config.yaml
n_layer: 14
d_model: 160
n_head: 2
n_kv_head: 2
head_dim: 64
d_mlp: 320
vocab_size: 9650
activation: "gelu"
norm: "layernorm"
norm_place: "pre"
norm_eps: 1e-05
positions: "alibi"
qk_norm: false
attn_scale: 0.125
bias: "none"
tie_embeddings: true
parallel_block: false
init: "normal"
init_std_qkv: 0.0181
init_std_o: 0.00342
init_std_up: 0.0181
init_std_down: 0.00342
optimizer: "muon_variant"
lr: 0.00846
lr_mult_o: 4.0
lr_mult_down: 2.0
beta1: 0.93
lr_head: 0.00894
grad_clip: 1.0
warmup_steps: 200
schedule: "wsd"
decay_fraction: 0.66
decay_shape: "linear"
final_lr_fraction: 0.1
batch_tokens: [32768, 65536, 131072]
seq_len: 256
doc_mask: false
train_tokens: 330000000
steps: 4646
dataset: "wikipedia_en"
MLP neurons of a small language model. Each row is named by its layer, matrix (up: input weights; down: output weights) and neuron, and shows model dimensions 16-143. Each number is 128 + 32 x the weight over its row's rms, rounded and kept within 0 to 255. Numbers have three digits each.
After each neuron's rows, "fires on" lists the tokens most often at its 100 highest values on Wikipedia text that the model never trained on.

L2.up258:062141049192096142097148159145150096113151116158155174136142099198162146152158086080158134121111144074154138121134116209138103119148146037148153133093156131104135190117106117145136149108142146133113157117097114176148130113159091135135042104056182099118091157102137150121124155135132122083124142129124155181142094107084169102139121179149171124086107179093181128125082089105119136165105
L2.down258:104163145149159210146143131120159132119120215095105121142090160061125151106144104097164079160147136154122081153069080104115092146112136090114141140126150122163115172153151167150155138139088072113168132099153117156170167139106161164143128131132085199164149163080124235057189074163098140120137064135106137127143088155123144133129186074113076132127101105120121162114108083119170089081160
fires on: "ist", " in", " singer", " footballer"

L5.up50:158097118102120143156153173147155104159113083133106081136155077116109135129177119059098136132140123136136134160066147144075132074137164144120108142115207117113200157132087111164127180119173118117114194071133103155065139095073190146121101126084166097144157178132099162205150179055126107140150076164104048083164136129149139105144082129105170103089133155108136169099106111136103118176112
L5.down50:145092135166205126119097171097162130160168119137149160120125121102123154155153125132128154073143118140070101111083117129152127129137123100093172108202123179107115127123138142106137032109085114120116066068184175138148096165150134128163158129101139132186180088207077148080124129153134130073153104102166109167098125083104150106139157182155120134171087101137133143092097084137039091112099
fires on: " \"", "r", "re", " |", "oy", " the"

L2.up113:105118129121086150122058146139167120085123054161174146115142118084141072116143169138114115110177156148058142164110159166165190089156105117162137078130074172092100109118146062139158188150176125098171083179119136148120128178136170136112084162119107091144089144149167121124077102169120093144142122132126137100051165096154139198141106191182077149179136139085103144148086190116133119122100
L2.down113:130074135159169189107121200092133125127107149069204103077129104072103151137146145146105139170142147152114141176087157214143122169183159100126140128157089156125096172137126126122131107109144180083120112183147149154135105146128215098127117127109151097111094143069154193097121114136103174137112181145114133100047069162135097103160067101142125093122081069106148070153095142130097110166114
fires on: "in", "In", ":", "-in", " in"

L6.up294:137111150134132116133091147097126129156145057140146129090096133127139054110107096130089154161117121106142094180115162148192124108147143055153148079123091108139129149184165193182118120103084115152146127144149067131161139139153122175140133137077115107117178135118114100198042178175083141138133075127100152109118118123083182186118125149178165153089124111131105130113133132131150101156073
L6.down294:105146150136138145134090128131132136179106086111129099082150073157141159160129102150100110113178093117115104112121027098146106129143135063096142104155109175085205127137146147127199067174125120125114150133130138133146083083145076120118156156105209099140095142124136154094137104090189124064125142134126141100166156076120102219096123104095125181135135137070158141132134157133103104151102
fires on: ".", " of", " family", " population", " area"

L6.up207:103127090116152122140119096132114144137135086118166165058204094147144132164140102128092111114128134103091121185111128129127125248129122136142145187125081097084138093125160151065152107151154112136169118106113107173179099111101139188092127125119099125146154092122213139140208138115125079143126179113073118118108136136159112109146089129151078139108156096128136094125136122107095116208182
L6.down207:165105183178156136100104139151073097152135051137090160133167218121039114135141131160119145103178101119178125130092105146111131110099124100094151073158177152103172136158151121125145118100131123130122092168111162042131134088119112133095101070052171139123138102100161167161119144150131148176150101145138105090095154114166090083090114142149164127143154179124099153088109085123133181177119
fires on: " |", " the", " "

L6.up168:081158106113127166121055114163144143154082068125183151132128076146094124147112114096129129103145114096144118105179223158129170175212083121086171168139083104093156063155129163143141150103112093137090110115130073139130162109111091091116130079146125111127142065147124196131205077107119106079110110131122093171171092149151131103094139121075101149081098157127071095120181150123139096115103
L6.down168:108067130107099169121136106121118175098093119140128094125140116141116106122115088161091111138117073119112132179097181106129159097150098087132116106163180139141094131094137145168131130146057138124114143172110099106147146049115116131118155097084127145113100162167139209115075122137160142103167195124083061066144115149162094132078179120148087087102099149156130203165089139139176185167143
fires on: ",", " |", ".", " ", "'s"

L2.up244:137112153137116138205075173166157107204093092204114177137103143159135125193115140140161131064142185171106142161141141109131120115168124120165139152128146132155175108071103140130170174118081131110144126125085102122107139075164123121103144115173194164155186112099117087092128125096072104103098212157135107087128128100143093149134141113143145142091099039103128110063087160168119136154096
L2.down244:153148157086127101149145128118159098139093175180140156100170152105140126144095114115166088086142122149120120134129111138117129124061069165148113122089127116174090095170140060122101128109140125174184138190150089097120122133106135161119108141200168114218090046099159134057153151150130152192117138148116147116089116097145124092119107157081111101069114141134146126123124156184125126176099
fires on: "ed", "===\n", " ===\n", "===\n\n", "ated", "iled"

L10.up153:097107134088196161173074159142102150106135078089110167119092088118157132125091135124094088098118130152117118121099128057123174110127054120115116138093131072098125121182125141145138188135125038096153138108156148140138119180133163130115044115104134148143101118130187152078111120125185170141211137168086098150087104097154124124142128141200097121065154081121139107126189144127091112120120
L10.down153:117113144110118161151117112107153147069126146124052143116121109092151162075105084143083114121110136145136110080162117111086163070165120096119127187122082151127167117141163144119120188116139136143140145136138155156050158157129143113112108174117191097105138109097111177158071139118141125167107125200122134143104156081162117146150133169129127079086188080160109092132197114139086079099063
fires on: "-", " \"", " inter"

L10.up98:068061112105161117162094073086101136095163123152156063132114115086156147177093135208171112121151079095185134129148142152136114136098091111106146169103134145126209132175089139111122144131121077107156160183086203128197108134110121127105072100066095157148098132143107156136178127083124091073119106178149102094118136162159156133086133150100138126105092112167114135142138188085129134154086
L10.down98:137150136112109074073117187137103093094090114124105165150107123140110146101136162087082126118131102145111166152104165109113122132201153124114096079150184143176081163138148190159031128123160156097174120162089153110147159114141155135150139143138151153109116084102128219112130103109079121133109190156070165056127115119090186109159146136133104145115103093121070080130164151125113076127156
fires on: " ", ",", " (", ":", " and"

L4.up172:132182127134092144129153092112141153123134148168166099181151092180107129125177118097122145081151128127125101179147134107113134064124095058129156139123108166149070140110154161163128092144201106137132144108060076091099145080196115141169154152156124113074127098101137159162146144138126090146130155094176111107090116082129160163150107156128086116147151124107093147170129149113122079217145
L4.down172:094179105153161143083110163137129132193166147138056131097120132139168117136112127195199127169110163148109153123145140131148112133166112109108157089160105120127106189169082106108104127054108140089094171167119143108166137114120158092048140081203133090146147121129160171054129131159139135148121180108122123075071149142155083124166115106113181123117095103147175097156092149082114153086140
fires on: " of", " #", " to", " as", "(s", " by"

L4.up165:125070189146173088090077184190093127188117149151158102169114132121133086184083116161161128086114151121120148168115180084116045141144162108108137117134129170175142130115185195155167124088125115164139143107139083104120154135127091165142142061137164164201091140173122102109131096111120125121158150155105109134168100089108073066123138107155138083108183108103108108164107097144090116145112
L4.down165:147120172154115115136104135127092184104129150131134100134129137106151099121149161097109100081176127129125106142166132133094161117134066105129099144109122074121062132164161172117100119161104112181111156150096121132169129135138103159202103087158151119102038111168144083128140147147157198138143131073112111123178178153151126085116179105130186104042194155153104062152117184146130099162121
fires on: " as", "==\n", " Apps", " based", "===\n", " ===\n"

L6.up103:146044131104154106143116107122125157099183166172067136123105127158125157144096116116115123115156108117151117100148131128153107145220185097155073131112124137119148065119172150088118171175107203112144087088122122149074167133122149115167120133171134146145127114103152132119122108070126031105118135095148118113150123133088150144129127116066102140063095074119176150148169081117138116189123
L6.down103:139135125098146207118103145162117144128064095124078093165118133094113158111109111073123146128160092146125128133159152121067152095128201090100102095088104112168089083122226161121122174123126171181216086105123054133136141128133165107132118200106157140128195105130143110126148124067130111154179143112118156094153141181082104096135122070110143154090042130098140140142136112126114172100128
fires on: " of", "-", " |"

L11.up159:180058125095146157055141140171099110123129157174112175141146168099140181119206134116116139092162137111086141159101129069155117066096065161133150129117153139159174101103081145131129157159096129101174162131117111136134107126114159076152153044121150153160095088127113119149143094128160176135132143087162135155089130102061136159118114179088168061174085112120151099167099133123131200162119
L11.down159:164087129141103078135113205142165088132155098148098149103123099126128091114109108075096154191114098148194175168160106175130155114134113161185133152080108133141117148155154083189148108171115079130128125149057086163168136159132085137111114136058109133160093087122174118106126079171141138105066119092150116060156079179177124098184120095138135156128179135146078151115157094081144114108172
fires on: " s", " S", " c"

L6.up309:083098143104094120191134109105185143093099107145120109155180176124152139105170197163174127099137149097111097096081117168107107159177145182050203080037130149156101066133136168103158109119139102127148079096152150071089120073085150122123106105128149208129151137150101141127153128107154179100143116103154123147101125111148103122105104105128076121111159130094087099125125202128156115149112
L6.down309:143125157117132133114151167138105171150138118193157100058098118109166151070085114068097085107158165141129123102173133147094070162114133086125089165207150164138105077122120146165165103124049118112101128193107109123117069102087133096067136114093191157146109125131144075137138158077165180167111112150166126125132226076137126152123189124177116107151153107082140178098148126129137111178107
fires on: " (", " co", " sh", " he", " also", "j"

L6.up284:151128166198111157110180153188121137195127112080064150111112117109116137120073085125125193082086113111134184089108129093119115087150162164118153166033166117162159138171056109097106122121100128117149194185151117149126086195113132141132124165074151121133161117114043090095177192132052147169155103126194142096134125066089146120130124126160139117092113110132118100138092143117130109100158
L6.down284:172142164100175102142128161114106123048105062142178091116148049190119143127084119083140099141173127130109131130152115155063146194125145144069119144128095139090097121084113185144157103110131198114139080115093129117204159069132091135186125123093158093170153160132202133147097181059186086144132142080181121118120130148146127157162119116145112195167113164119119100161145087088116120176108
fires on: "',", "0", "'", "ile", "j", "’"

L6.up219:053091086196115152166147121121100114147080141113122140151101126092159160104119133114099125163136150122147110091167062160103134146162111169166143150039119123104154109116064131172101112189110050151151148142109110097151146120065214118144062151160189154103176148165126173183148125141120060100154086134135107149127097148128152155153110103134102107126116092132138168123087131117127167148115
L6.down219:171180157054082165124098171124161149119077085156103127102119151076139103127189120124123091138128095132147178126161109115155144131082135098149128144130141119132146124148128103170066135161176141103068139152127188136104107112158117143099079180142162198168156112152155167077108094115156155100131120110067095112123075110176111134137095152086109123110079208116172108143178095130150139126139
fires on: " ", "ig", "s", ",", "ing"

L10.up103:095156075058132163137133105123101085148167191159062108111098125142114130163107166202132117119156146068105122179142155148160122109169080184101102147125172156148148118154134083148117119080096108084170168172110159128133203141213123111085073073151124170160154126168126105154153141128143115127155126105133123091096137133145115107137063129108156107046108126134086119176080085162147114148102
L10.down103:168179132151141138171179148133111133137157104191106146084170111139158085110069119133097090131146154125160161102128197156120147093119077082135178154166082105134152176134048094099126143140123110090160040205127116132117182162129104108114169121116148115105185119126131115115099115094103139086155140105129097098192183114133120186114150087137136109055137135159097123103117145194131159158156
fires on: " (", " c", " ", ".", "h", " h"

L10.up142:107131123101128111059168129151131161064171136137176100130179184122137133126161129080176154124112123099117110125071173201131155084100106086093141173118159132120102118126152105136166138170074139158136125130121160067076102153164177062124160101160158171135106085175149119180157107169148117133136175118137097151103128137127144108112150147064119126135105082118120150179122142058132143100175
L10.down142:162125102157161119118105122182123130090132138115069086080090101089124165120123126118180188176174120140092136123134126127153166089151086134126129120095158151139145175120136113158212157098127106130094138226111116106158177205124176113079148130095150108184106176141140133171119157092125108088098059101133120144119130136067113100153140121110155111124122092094133087142109188078090122118181
fires on: " K", " F", " ab", " P", " ass", " s"

L5.up102:130116086129127163109076149133117181095142083124101119085127158190141085169161127105157132148139097109202157127093126151171046088174077144154133133088098097116189120060103161140128180154106149099158079127167100045090143160084087135147129125116126166157083146109141096111128080103102146155076131159112106150137130091088128184156177131103142181102107095116172098102163097133118131111136
L5.down102:191064204118166177140113129165159127111077139161119114090146159139132106121132148093154138185049165129104077140177125136128111065068214099135102112106114178077147116125131154114108145134143178080106132118153183078061112146126179097177177130132129097093078139130081133116110132140100107125139109126126124116137071129134083099144159142193155094088179100115188122122093133179142164118090
fires on: " |", "t", "g", "-", "-St", "ct"

L5.up88:172074158052164126113092146107074124089154086166116197156124124119176107083101142165102143134125097131086101141086147121123114152185161130088124117105145122136094157151095185142132148107099075115071143120107132167099063153137112091202107149133126114112091153144103145168186122126107118162148130143085135076099165093099139069118136122143168111153158161088178156126104180118116129158110
L5.down88:143144137122136135101146103129139111234115113108153100117077129158177150123133122155133098135127138151185147081094102146119146154088143113080158134079135126152171059161074204132132176125165106091147173135156105172153137134153090122098115163105089094118149135150108082145157101100119163118148051126093157103138099125189095130094152086137128081168085128120132139130130171159180042145124
fires on: " of", ":", " well", " ", " (", " far"

L11.up139:036110155143103164048112067108147104106140152153175132130181117185129135130086169157143100180171115150140127131140107147093103146132146138111147184096148142123136124097130183156152116106153169117122161120101117131140030133061139101143147144098138102118097119116112168140124111135101140096091109113102116131165108071146140160106105114087130160232109118146153087184078125065144118132070
L11.down139:146160147121117110129099113113137128120066144084119133176106149157109134086092074105154160071130149088150133130106023102108150141193177117110144075189118124091144163130152107106137101133100159110150141135098080153125199181163135151032087108135125131181241104193128124098143153156131073118126116088152168144120144163179108102108118163126156143077094097164128123040131138124141148132157
fires on: " M", "3", " more", " |"

L2.up34:157156144089076176128108163110121153097128159119140111143125135061169106137150159143115146107103144111107155092074192116119162117142128075163134183130129141105137169092149081116083054139139100132102100089154083099170058112138126142160089152085113140126165098142226139146117159147172144127153195157165107093198109133099133167081117134069161126090136199158067143137124175128146108155111
L2.down34:146129111140100133145123134106146119181063102111139114141177058110097150085152161136149081096124138112141118084130108128059197173165080116107099135125148203168122101132141160090106095092104163173129147128140116132172147123134143157146112103021151101177107133147110038124130138087127138148132130119104183084156148124125148063133101117129107161187207175106120114129080153107115108136135
fires on: " not", " out", " due", " just", " un"

L2.up174:102133121166118155159117112191162089193124106084159124045146171132100110127105105090088136095147131115141221134115161074130097142126127067112118121133137133108185142124149181088086121119097108144110094149104139116099122145100103137104090169040142091201165111049135133158117071149082137098188167112121098167100126148098163170091160166146102187175139108079147162156124133167106165098204
L2.down174:119163131131139089137085127148142099062133168134118161116165067139125147145162148127078097181122095139207188135183125152136191133123086159084140170126137108089112167104104157066159093168136150148175093147117128229094080139133144177104145111141180104133065091115149146139153148127161191081144103126133089108161182092146088147073158103104142106098074125147134137207121100102086140161135
fires on: "=", " A", " a", " any"

L4.up156:109128085136109138138120125150071198123185139131109211164086123180132146110100128148106100098054124066164154135143143140150178123117135142115197128106130148108074141154120146191130173126067138113121140082130174156110118133059111076076117122139131069074125137072134086186134177171095135181146135151159087127118144134123130121116155169170179114108128164112125204133084142089133099139090
L4.down156:129119078141142135170152184090115074073141153132070123114230133156149143102141124077160140141076139143144123197127126176148125158114150143125143136190101159158087154155150091149161143157119126152164157118137109118100134095081103119123101074179112114070134138079119098120143114169096085144057123198141127099118087110147122157116135081130096101092130154110137174120114153153093114054161
fires on: "'\n", "ction", "',", " development", "\n", "ay"

L11.up218:051166101113138128098136117138136105136108121121085127187091150144139165118192112104134135115168126215124162177158115087112182119139127139109123161094150088115185113181138165117125119086177124132099142075132148095161110124130182054124107165133112049169075141108128015136112165158173109134138161172120108143130113070102106168144110130144146120095153118096164150133135207089097140072106
L11.down218:125097070089106144130129156068127084066137100138159150117161160058158169089082096134112116142159107155141136135105203163144093104113080130141205154159104164115124080085176168090079121148119141149097122149149174169110117188094122126176155122159117114168116137089140185137161154128139133170100179157105147130117120138175096095050160109153073107165069107076104118115116100173157129159098
fires on: " \"", " un", " ab", " and", " because", " under"

L5.up192:139140120189189114145164153143125102139114102092109136165160153093147032124103113086158134126187087162135120142098100092139091095115139179131116103110158110186150131163203157110128132157094052149157103167138124140151075154105082105141121156125137112156117067156115108142136140106160116154139127100147127133097092111131106109105107165172217158110154161038144132147154155135139111142068
L5.down192:126158184148131126125126140093129087152120158165065148160121102155131148149117117109134089117100134088066091128143159102096132117078070176114071160090134181119142124145072125092142076134170114117128156148139143102090178120133094160102133058104150085144128143162100180119135182150119174170133142093118136111110138120077155102182169142082093151143118035152096048130103161056147149075120
fires on: "."

L4.up139:137085143074119125103094123135150192092107127144149055143137114142200084146143042187087136194116157145154143115097178148133172095138156162168127143122184143104157164151107086094069099135109103146070165120136113120129103138101107131153142130071126167118112069116163130054072098102156140095168237125194120163124153094151094158092097103138133147151178143134140119159141146125181159082081
L4.down139:182121143089118122114118115130138172126115160129179144093088142165112148108142120142095038204116113106124155086097140144111133151120176139104121176053102182138109149093026114143106146129055169102133106107086076171151141144117127092178145162103121121106125062148213103130143125113162194106148157101149125172157135111099118128102141062098168088134143103126129147144168167137193175093110
fires on: " out", " un", " up", " ex", " very", " less"

L11.up67:106102087068172140139096080133117103051148137103130118152150135130166109204089126128099106137124144133131090113122133095203177108031099087043115126135184130101173140166086148155142150148113120092158162113172133135148071112151155179101104105187124133125125153137119127139124183162164106144131147112112175152093133062081131154118147198155061128085122068126151080117115169142112128125123
L11.down67:188112091140142080161140169141149108160105111160083123148124126179157144118113094111138100121137036093112102136108132121173162116140091139093058103176149114059082164151089096148091120181157141125116124102152164152146111083148168128105078127150119172145111159097113167130153119123113137205136116119157128187096069092121125110103119160168144095116117149143124092099131086163102158121163
fires on: " c", " C", " (", " \"", " T"

L5.up144:216066113139166132082136166159123138142188175160153113117074149183124098124141147167185161089061107147128109147156131130129146089114134110091142085148198143145128118169125131116048107107102090160095127156129120140112101146073158100075106152117195099193120178134147138135116144063087183156130112088110104121138153115168110125120174124121124156112101152062157098062120132108060162099123
L5.down144:131095144134156175152115152144179059109138179092101160128164108098154116133123171123159113114042126114151077121158129130104119118087160101144098176128177183179068145148063146085103134124064127189167100150146147126081106071134165164138118123045142103121123113170133153126132102119077167138149137139160126107090191097148157134103111120172080113099132134109170107116151109131129149095161
fires on: " with", " semi", " sc", " vs", " Sem", " Quarter"

L2.up50:187141131116111126135093126153173170118120111142157091182135090133159192107075089099145126127190120095108056148123198110154144096160126130175125140153108191092105114107117199137127124131139128112097171099145159146106172099088140180100140166101107162132110102078087179162178137136175133159109136143123155159122042088110158102135133140117119117073069156110132117062070162132181089115148
L2.down50:107165116134106169099121081151123140155094115135150069075146192102139128072143131106127131129107184137150117142108036123118121155174130073092130100106144080151208161045189156139152139083126137096127124120097156177128122125123123123122109103164115138142127233097199132117142068106120097148102086135112097151129174113119105097142087117139101159127153125111156181155176084082139155167172
fires on: "\"", " from", " by", ")", " of", "ric"

L6.up291:171102144096093128142076134084140110139177179172109093174110193041161123100109101134101159161154107182100145100141094085148091122112161086086180125111152145127097168134129154139146119141098128136124103142101150126184147126078154186113103192108129079141117143130093098133084141183078134101087103106162110141119145108165144180142087162133150085082153147180131132181170092081128144147149
L6.down291:172148132115105161066162147121111169129067157114146149094130098146129161108109108105143069130174131094135092099168137148108186229115159141146100179129106127116145100110113106137114151109089096141123133112119109136137145082137125128126106083151087139080142092172126156109123104110158120131135171155056145132163095105147193093100173043118160141174125111096150083105127177134142088136106
fires on: " in", "9", " born", "born", " ", " ("

L2.up247:139207142199130150119180083122123099096149092094096187166146082103186098102138138119159145089138133088135165161115119126120052086126158111125159086129115117170164151114126145102094123036097120143168152090151174087081075141086135145189130157106101132098112068111132202074149157080102071155111084162110124119067110115139143123100122132202178112167133164118101108162169094153127117091088
L2.down247:099090155163153136145170119149134100150188141148166119126128117128098147151148122075134111084154119154171103099078157173103190154102085100129149110107081197094134150160112114126135108188217108147079139181080144144110147083192082152156131127069193150135107146127116150167119202137145139114137131087162131108110074102082121099127100122095095135115185108135124134095146138099098073191144
fires on: ",", "'", "',", ".\n\n", "\n\n", "’"

L2.up83:102136131092139125114063141135175086107193079150184141171103134135115162125106154157140141100062106162131116096117163153140061089114150138151144121088133168124192167143183198053123173163119157193121151109084157110094141142160137096190064091122135111127094160112162156105149143122087128094137133146178053123098146131100118106113157123148139098159130136088145138123066167106128098072182
L2.down83:094143069112128126136103172142064102165194070108097152189166132108100126093106073133166141138148138153137081112150176127101074124160163143169127176081117131093117097172089108158169089138055115134148156126108168085130169142129097112132097109125154149097082133077097162166122126117100119137159129149107089136139107144112128124144190141160108171177157153162162131136070076118105095114109
fires on: " =\n\n", " (", " Country"

L8.up285:144115062120177118160098107097159095139153165068171158097091066120140099144114157135165157084101079107077176111133152129139147134151114153117139093110070082117108095125136118120152179123039169098144117122134141131051157146159120100169113157148148133122169099093014107199189141134107102128134125110104099182128160126131105160117166195142121073128084119141106147140116152124136110119134
L8.down285:143174117160134130162083104118212121086127118132075139123143077153160150109109166111039068149157138117108171105121086159089186071067108122128131102105123129111120136171110053128112133141135125126100061094078138109120147159124182138160130130131131077147180147104153090136171125065121144099191153086134137163104130083149132141117133111102135114174156109161097138138119106091133106149150
fires on: " Y", " K", " ", " sub", " (", "."

L8.up217:096139094129088143148118092168144140115155105117140134081138127092174166174088107121086159132132160092160098096164170160101099211133142069104144136137191120107104188088185132129129140075109109124086131088145158143160084091087159155061109139122126106173133159091181171135110199173123110150132096113080166120165109066093111082163120135161127185133155151187102107098090132184160136067143
L8.down217:126186235117111134127146119134113090161102108145100156155086162146071089121170166148097094083153097070088166124100114127071186128058074120132116123078114101137129133163096147090140080190114094129091154175115140124139138199132146127225120136132100087088159135133129107149169210117100155197166084139108094141117133146128144114096098167100126148112162160117130102114117151047111140118105
fires on: "er", "ar", "ider", "and", "6", "7"

L5.up131:203160121134160144138151136170104117118133089147131105144136121094132107072128125087085132099155111173148110091118095107134140156135153103106095134144131125144126189099157145132119103107101107134077183088140053079139102185116167069146096147145144139151139130089114117126225206167121090134148066151105165123149092115127163142099086141135171126161098121119138105102143132067095098121088
L5.down131:134138160120134107110100120096134130081117152159157098137111175146148083092168099080134089117121150118085088121115174211144180100156154187143096097105127109143085146119100196136145116121109203123114091165095095184072111148114169091154146149082161179153078162124174070100151121118097091133141134126118175170153131066160117194116100134106131094143107135114126116205076124102130125102074
fires on: " with", "'", "omb", " under", "’", "et"

L5.up222:106112169055111161099077174184163149123148076127134092159022120169099121161107125085124134123094130123160161081140099184107154099088130161183116136139085157201115119116117085171160111149116142088119112076136120150167121115198164145084082161167134128131122136136183155131102226117080122193100138137109138090148124131136158147114125143105127180123093102123111116088140168144151134161157
L5.down222:150136120102125124129083122160072103128117108183117135133113140101164110113117082092136142099166102139069112130124146090176134116109124156145100119118088100178123187129093051092124127131090133217157169115127168134174098137063085132082114135091160169178116139174160200094136114138200140211125168203103091118152162109140112073132128166165077109170097085132122122162136138112161111198109
fires on: "ed", "s", "ers", "v", "vis", "ens"

L5.up14:137127125134153115122118133170078088147107145119072077165175141116084103167068152120160129143109143099159125152090170107153131086116069153174138187081111134117133137141169140118083106142122120136164094111116169090072092100102089092143124084117139106119085133122125217118143098160120099097128160131099082192136078078129132162149167105097068183106102133140074153180154097180201123083118
L5.down14:143149116078129152109084161132137117094115085157141130155087047137135157167142158098136146160112112142097129126086131113147153102123110147108160165145159169071142112070104162123130167191140143117091141198153083110119151086098136104167233096095129139122094099107095223099083124119110174092163100172104096111177113173138091145142140083103136142155111111210154114166101093145196100093159
fires on: " |", " -", " last", " /"

L11.up84:122063151180156115106110123155109112089166113126168154151147154191118118140110132155102103162166094102082134154133113155177136186171115074154086083122117131112105107124125110073175128094095125078079173119125057146113145108175118174154150116146100060223127112062087145161113222125127178141132126109131138143147115111078152161071111128038128081085133162115144177089145110144172047154119
L11.down84:091154163137111119170114118150163153118115114121119150105106139119143106154178143087153130124101096131154113127088099135091159137126131077110152163106188105080211130171144148145152119117098094148121170154143197118152193155074120099101100128102126147133161160187176180143072143161122133081092127153113082173141057065113119177159113097158112080164124131109168168085079134141097098160116
fires on: " of", ":"

L10.up163:171108130124176088186104136131082117153124128166093179123109069183208121137086093133135134177109067116116174092172079055152157150114110091145119107112135193128159126071147215141105142189144105164154136142107103123127112154149129118113191097121120117137159109129141122093150108131219160108130133150057119108077162104186077151118106113118165082133148073151109092123157141167128122142168
L10.down163:145129112088079156181139168204103120108165089129092140143147118118107117157066091113120184160111142153084134132129116123109150119167108127108111113114126146111086077126127188159094206117182123122165134092092158128100107172173127196123142145138132075088142107149121127164159111163111117123102098150094153148112106127174183090169117137110153106102116069110100177067089107157137107141168
fires on: ",", " an", " $", "-", "8"

L5.up153:124053097100120086142178120103131124076153130118141141130080131080124133126150106176119169132147079175159092191117159136133110130162120141070123090098138075082157097165210168158141136105120110119120135159095123144093168142103138048205180126132177096162117054147185138078115154071124114137209101124142062120068138114098083185122098131062115091132124131085163103103169148123168162194120
L5.down153:075134110104050097071137089122123214176143108140121133131137121132101145147104097116132169072134118064145084143084135088103170091116131094151107113068094118111113125173146099148076176148164132137090192125198142142169187119105140138146193161161130134126131064136069072107091154086070144086138119152119090140106156146165105156097100179105157180125066148110166130153150099099136129143082
fires on: " |", "|", " of", ":"

L5.up22:123133142155138102203082155083171207123114190140121142129132093154176127140157134149129197161142139130129135143141117124175182092141134073111135137086087117072121094074123106149129136064018155181149130114126096118163118066130162115118076130124136171163169069180161144109118189057146132080111191123163117083098076155211134111113160120123141137123090128131073129104149174121118155114080
L5.down22:139138081144138132076170116169105153109066160164117132181114125188146125156146133128169115098137133099105129076134132046101208112142103086115093188182123069130091173112048083103125150145168142136143126126157086051072108194121161161114126082120116143119105138151126189100090089126143138137104148145099137219145139104160098134113134144163111131175106179126159088177126109116107149182096
fires on: " un", "-", " inter", "ically", "-d"

L5.up143:096173200146143126125164061175163109120159117097116119110154145107140115153086107119196118125052104080100106133093155121137119099103084130162130124114127091121149128136107163093069115149082106139176093172089201061173114151155106158107124093140110094166097149121126144151145101153138146146058117096157078120099145137139074163171149107120124104153137179063153157121173141123160097109089
L5.down143:141135052108183122110149161143153152128128095163055128116124147153074115124099132110178088170191152153075110140145110092085155113137094202122125139119126138099150118126156120121146158153088167134091121125125122090134121154063066123154133148126128138133131128211160074131183116124113151170165111098108137052095069083111122164112132183179133129148152100136157137107137168111172116128034
fires on: "."

L10.up316:157087119128178161130127049144133159083088073143141150157143162151148168147114130093073129090160122081035120058109102140196165169121141140120169144071158145068165111135133152158130098173087126110153160171105126135124129115092116128122068125046162116103126123165155154122107157109121110098135167115154154101146112141163111192125127150058141188145130068120103115138173159118175123108163
L10.down316:165146124145133154131102089144147148080115143186115138127177085118185111094152140105133121141130110075156082115123137093146166086155217067108063106089171087107086133124098089134130113123130186078143107096145122065175118159161150174152152197113075136152099157111076094173100111142102143116122161098173129149138135134216141166122139189144125120151110126093103125126113140170170125102078
fires on: "-", " c", " s"

L11.up270:140134152150127114115128137147183132127121148110157176110111192112098151151123172116114151159186128126090193150041098102102150123097124069137128128116154125093129131104161120156118159133135090079116132103114113120147137088108129158127188002146087140161090154071043127189102125155147188090211153138146129145170149113105118129122112163147170145122172071121133121164116093162085204144137
L11.down270:093120115103147127080121110111096183123118071138140122154124161114112117097145149103077099129145096147184158141182150158103157126193118191128111079100108168082134101129139110142109173142104116123127179106121110117161104121175086190076106114158126181108114134048116119160123120175083124151140127101093110127106112117090144135175146184167124119169106111097197128155119107132099094151103
fires on: " D", " K", "1", "9", " Website", "w"